From a checkpoint of a small transformer trained on Wikipedia: 12 layers, 570M tokens.
MLP neurons of a small language model. Each row is named by its layer, matrix (gate and up: input weights) and neuron, and shows model dimensions 0-95. Each number is 128 + 24 x the weight over its row's rms, rounded and kept within 0 to 255. Numbers have three digits each. A neuron's up and down rows have the sign that makes its largest values positive.
A block is one neuron, or neurons of one layer that tend to fire together. Before each block is what it responds to, as a language model described it from the Wikipedia text at the highest values.

Description: Mid-word pieces inside capitalized names or titles (Tu-sc-any, Ti-es, Ti-ll), and separators or numbers in sports scores and tables (4–6, 1-0, Total).
L3.gate493:107121084127159161101094181144118146104160107122142142090093109148135112110129140094085115135130143125166107156120143123146132094136119129149149117092133148141125159122169153145119127130113139146106133110137109169135121134122125107170147140105201171180139166151120085098147141105160146130
L3.up493:120120053142120129142172148149125151137130156104148114110133116136115122121167165089125160112135164126106120109087091164177137119172121112155159143069148102143119115163147123121107117128103144106136137135127093113113119132077146103109106139106144139135106103180146137172156188136118129149

Description: Minute numbers right after a scorer's name in football match lists (Munn 82', Larkin 82'), plus first pieces of split words such as so(ul), Al(va), 17(97).
L8.gate97:136115151128132132123119124125141137140092127146143174134151183124160141081124073105123121141100169125170149140115141148150104133136118117124118182142131176110113073143116116125141116149092094138092094130133134112104124091157098151097166125158116154141107155175152114103168106150110072155
L8.up97:145106122118119148161147133108096134167152087127102137108094131115108135097151159141153122127142141072128109113106120154088146079096143088089119098158130106103135118129109106136159123106152070102130135150117131168111152091100108084122146137137107105108100136149115107149170099138157181096
L8.gate128:111160159178123148127099142184097133131133111139108132154114149151126095115161101108116114123085112157142060141090124133149090110150124133131150157144115166094125103136111140112102148138105080125124133151120166126114114126122125095121167106143150126159151104135144134152096133169096127125
L8.up128:077105098154125131131180118095062092145128141133115093119084165134070108132135135091074117161151159155135164148128122129154109107134129130128143103184176119122148153142179161123110123104101157143098139107153146159130101103090104123193121104118176115133106108169083115171133124155085127165
L8.gate253:115126152148133098137102136134142136107136129155086144161102107131138139145148148090131114140075107114074093074089103087148123082115106118166092130149143130103112097092205166103083128143144172118127146133129135081146146097101121110190113079136128127121114125124153088102115135115131130153
L8.up253:131098160106125128118140140127132105127107107128092113155094139150142081161126114088130100146110132104126170109137135089112133122150143148134134137169100124145123131117157131086119145107160127141057131134136155117097143103116151104125118156128121135116098096140138114148141075127123160124
L8.gate255:058128139103120158098176144151170118131158169101078110109142157154143135116145137077142119159149129114138128122125110130093103108130148126130153095149127143124151149127113180147154145107139142185126145099107102135105122126114160129150089153116096132142139110113144115095112100131121132174
L8.up255:161090120140088141114142126120104152163156118174106158112179093145140096126160143163126154110143138150066115116135108114075111090132090150116136134121127088159114150108128122172109176136083113140152128113115173169110104113111109108101085111126115106120118074135153132135110130142086130142
L8.gate332:135113102120116164088111136104118183070124152147138104124093165086130100105156143116108119137143134127159096120135086107164147138106121126145132133130145140136123130100152092111131149109147126123156126137151080132104113109116124098131100097108144095123143114172126160151100093112121124152
L8.up332:153121105121157099136100156125123097142138130164148130179130080129153143099157086155108088127142082126171116131157152117135144140098030095192128139133142123100126209124122127133098125156191153091108113140118105142168111120136139140125075093158100118077102137134131119148121151121145141130
L8.gate583:109139147171124108121112116070111146163141119153114098119130142115132106099126130147095121167110141094133139126108145117167121126118120121120124121147156155106129070077128142125087124162099120111116155132115145164104132083164094097147145145126148130137131176149110114102104106183095103114
L8.up583:151136147119085115095113149103098161121148069140082156096161103110115073130134110117122140136124123139105152137096079151127107106118131152145133109153201114108143116148122154110123139124072109111135127143123138107122105125101088131110130159174135109130140109158139171179144151161170133118
L8.gate591:140131156121120108109110075137136167100119139079134133086149083110139174111158133150133116093145163124164099156129123107078103112146107137145146112136123117152128132122141157104135098172120138143075121074159133147132103111080123119110134131140132123136100142158152085092099110162135116152
L8.up591:149118154111117129157126138150129124106136118091083149129144118160134130138155107147104121159165109097107132068119118126124109115151119108100099113148107131135142065120143145160138148165129094150136126077152124110116136105155142136124125130128119166101087139151125147154183144123156143122
L8.gate798:083126126141111126125136128175118085109137124166122109089134178165116127100135105068131126153103121156169132114149113135113180109111122151174109139144083105108166184091151156137146093128141168119136150102171137143149165138142119098136099140105131132145118134174155152120112157142166131118
L8.up798:106161108085130090137121096148119129153108130171181099101099148132152127139087116107120150090165097150156092139157127132156114095129134150095132117147113145069114128128126146129160113140151137095141124156141134146104134170072189138161121115155113153186141101137104141135142090154150119106

Description: Paragraph breaks and function words inside stock Wikipedia formulas: blank lines after census or infobox data, in after "a commune"/"species", table pipes.
L5.gate118:154164142158171128143116122155119119082110173138120089149126160128152158140107135139105115095149117111171153118120173084113139191103047137120172148103167169127151143160078107135131124120157143095141125161104122096158130124154108148109133153091148138150127165131130079101130130145170146103
L5.up118:152173155132114129118132093121105136101100087138127133131155102150129116114137112138129144110120110141137165132139117126094102138138120124127122142123177109158135085120138144140136159150124119151154153120141168089146122119100138151111113147100092108106162125126134117150151144114181112105
L5.gate126:166165127123126117108143098103145122110107150120115084103126093196123148090159098112123160132179124130155157118144152088080101088139125138118079134124115180151158135099151139132164121127132151132143157151122068112099108100138142145152137127130139089122120150122119164150134113133105160126
L5.up126:165120161111101173104155129147152108125127153162144101122134108129117158102141140124124109133118127137139182140128094094148069147137095116111124123100109156158131189117119103141142085116138167111124106117115125122078090104139137125125145110144141126114158151136101120093133113158107139116
L5.gate302:123111121126103138133106116114132105107108134150129100187121124152137129113120139116121114092111092116138165178139116174157147099134098113144131111133127128180067121157152146140128099078146102137142129132114086123127132109158118157141164100165099121092153068109112156130130170124116102135
L5.up302:121182104120121133111138134169136134141103095128160141122105124142168113100137152136167102148142098121163151164157124117126094152130095136141126131103120157144136170153112126062153114100152075160069110112100105161081131143173108127119112106179153138140141116164156109195136160137098111091
L5.gate315:139146131114120114131113105088117123125103118142093134137142116151108146143111105118144140138140086115137132115166111144131143158115112199097134151087108161149138157152131136148122138089132144170167120117146106121158161156177137148117147141127132131134152101114056136152137122108161105106
L5.up315:105125117104161106136171112148144121049152138107131145117157131152142146146148130102114126134199143176152138164156194115125139106130142164105142090112139164168149104149135122115113093087120120147132088163149147136145119136140152161113152127147128152171090108098132092119134103168161105132
L5.gate334:135151129133109134130132113105119102128107112122124130151127137146145149100173104143114122043146108111140145162107073114156149157122143134144120115122129119107101099178110139161152117147145139097169111150135063112147150125131139113092144110136097176179160142120137114148149080103144112131
L5.up334:159144161134115133144160158164118088155135123124134168180133135111166127147165154116087103075125130108138123106144140148109128140153128152139153154105084182131103112149112107102126147106155123116132130126128141107114105126144122113127151131122111146120148050122139114119125120079054126103
L5.gate457:132153114105068130099112135108143097113151153166067154117113094147149128136121151126135123086132125123161165113134172137116112139140136115147125109122117162116178143168119087114149176134128130135098119132147095110181148088134173146161135114116114143107102149109084135157145176186113127124
L5.up457:158132147077106151141130120144167096138163097101110131116121157099132138131162144128144132086127142165151120157171124103140114094091181084088127125104118109158094131156114138145186143131122110131143121109146139141123146154134162160125120153136131091120074142165098114129135102133155177114
L5.gate474:126125129148091109115126147091103094121084135126114124153127102122164105128105155107158122100126138161137098150134091092141160124143113146127141119121141106126137146172147120139123122168163109145145134106120095134134153147141112093097112148151093128117151109101115152095163104142133132125
L5.up474:141153121143089125147113149111112130143083117117129084114128080156128093108150156118174128147120061147090139077133128140122104152101118156142113185084116078118085077119124128133129150128137125140133074078118097109135137077161103144173114133132124124129130141158135140139075149127133124117
L5.gate605:136133122149127154130149104094136121136144138144135153162146115113160089145115107140147099152099122161110089132151155091123126146103124152143116139114132123122097109146143131134131088103157115124129167159138112133120111195191122125102160120158090161145140127077135081156121104144146130088
L5.up605:129172110156088133139100145129163096130112177132159135121105076159104105103169140119140085139141130138139152134129101100113059110079124145170095141121165156131128129116130120116145131116115125104147146157139146102116132108161118132144138154139099188143080166099093092117134132134142115126

Description: The first piece of a word split into several tokens, especially prefix-like pieces such as dis (disaster, disrupt), he (healing), sub and per, plus some ordinary he and the.
L8.gate24:132138098124103123062137132126134137123159138142149163088165122114141119139128132131152123138113120085103107155104103147114108140135159139169130108152124123111124112097140168144149155127170127124147119117102157101145148152118132114134135145124127141112134131102107124118167156143128108150
L8.up24:137128116117131132120101088098137165132130114104116156126141152150131138106145119152115195111138121124101161164139172108069103158138186130102134129143118159135058153116183138125157103131132143136113114123098130125101174131165143154094184134099118126133165124110141127141106120123109135128
L8.gate177:156168109094130066084122133103152154098133154134168129173182120078132117121107154118102118140105148104107093124148123123110116109136148096132123137166150104138145134112129129098122154136135109142121121120150133093149140158144088094134088128130106157083171142127110111099100115155137127144
L8.up177:172122124160111105155134076137142135119093148154159135112170110108146141096153143166130098167103113127103107159064102157124147146121113148130178134169135131111182117128110149135081116199147156156135061128123116115147156141100096157158141118119083139124139145129150122101131135130166086149
L8.gate429:125148098133193134091111102115092147119148121129137136110137131090124149082105139136106105122118131093099106133179165127147102155128135093154130132156060143131122075165091144112150152086099130126147140114150096122063145104165144112139137065109149116099120113142163130116104134104092141136
L8.up429:140173135150114121096137128178096116094157136125119133149164086063102140176140117125185113141133175133129130124169133101141110081151133085132138133114084132091163100132123138121136096107102135107147128135145138130161143170127099100110122093117111104121178156134151118125138090142142157135
L8.gate437:116074112136143113145090153098146125157142165106112110184161143129156152185124172123099146136144110137107111153161154183140161124136086159127136114154130172120146145118115169120155121084137155116149104147124106131177142128070132096127129113118166123116109115140136101159095098107157102143
L8.up437:145112111110168150181103109107096111151123161141155059143136139103145145115190151123104124102159154127133171157109087103159125109124157111170109113175163102124121138117119138152164122157114131146144093115121076095163144112110159143157105139139147128132178138110130117145110101128119126125
L8.gate577:136138083086166126144121170070105107164118164105116130126113156144131129109125122141130103117155141117141136112119088091158132098123140145140105170116132102105127077114137120097125147170118060108107130118143102140154121146130119131128117137148126094107117108131115094148124128151153142086
L8.up577:186159113121159096141124121112116103172088128102121130150136166166113140120062089126157152140109092133137100106123148081141149165111142153121169164088139146151128173099145158098114145175139122078122146135138148142146099127129097126100111126148104115125139102088214165119124132130086152159
L8.gate582:129154133158127111148145122133111102108124154139149101177158143145141134130075149173119127155120082059116147136137119084159123150119154098111146121164119138121123153148193139087131107120145152123098132128153139116114150152142084123124125141128137107075106089109090128099121122118108094114
L8.up582:120122087141151116150096113121143143130117131126124122183144139164087148138131104094099141118131140126133132113150113130147112118166130134162123131162143133168154184140099159115194147129132126154066089145137112132129201124130132156098102141145118163078171126128126137144122104112119134133
L8.gate631:130064148118130095133138112164118107137096145131123127151100143115150126119152149088132133083069117189075096097097147132143095119114160147189108070146162137115105133117137119150080143083144171138141130132146120106132114147151117165194133134109131157137107122114130115124083131124068126185
L8.up631:141118106103132097148107153150119152112151121091140125134144118104157150086128165099120052143112126137133138135115164149122148126136145154157116154139180131142108100142116109135095155098131130144134082141145142127141183112126095117176126152134118173167155120122161159137140128103112088105
L8.gate676:152088120156162100139136124122128117097142159128100134172107100099103136094112130112130115106122125104132123107095131126146131097139115115107137153101113086137144130174107095120153099124109129124123171116123095147125173110151146121135156109138170147172140103134145126159164160108077154138
L8.up676:118121143174132130100084124093134107154132166112143144120091115124132122102148065160121119116119127113131140105165100075128120118132149117124095149093096162155099158135130107121103103108087136112104132140153171124151144121132132095126121119134154141087111119133123110123197157087126111135

Description: Colons, pipes and dashes right after a field label in infoboxes and tables, especially "Length:" or "Running time:" before a duration value; weaker on mid-name word pieces.
L3.gate780:161143143153095156152124124110122146111149134141157118078129118111135133109123102138098095102169085146145122132111158092150137128135145170074108151090107141136139090129119126106142124095128121123133100125166135127164092108128113160125134143156152125106130106140153194153135125145160115112
L3.up780:119163153133159106142166133097096142098131152150141131119154103095103152125173153089086138119154149162176132150117148097119134148146142106121139082136153106156156184155134057158161110131136132164096114099106128112127114165111125139144144139171105155089113131154111122167160112162129103118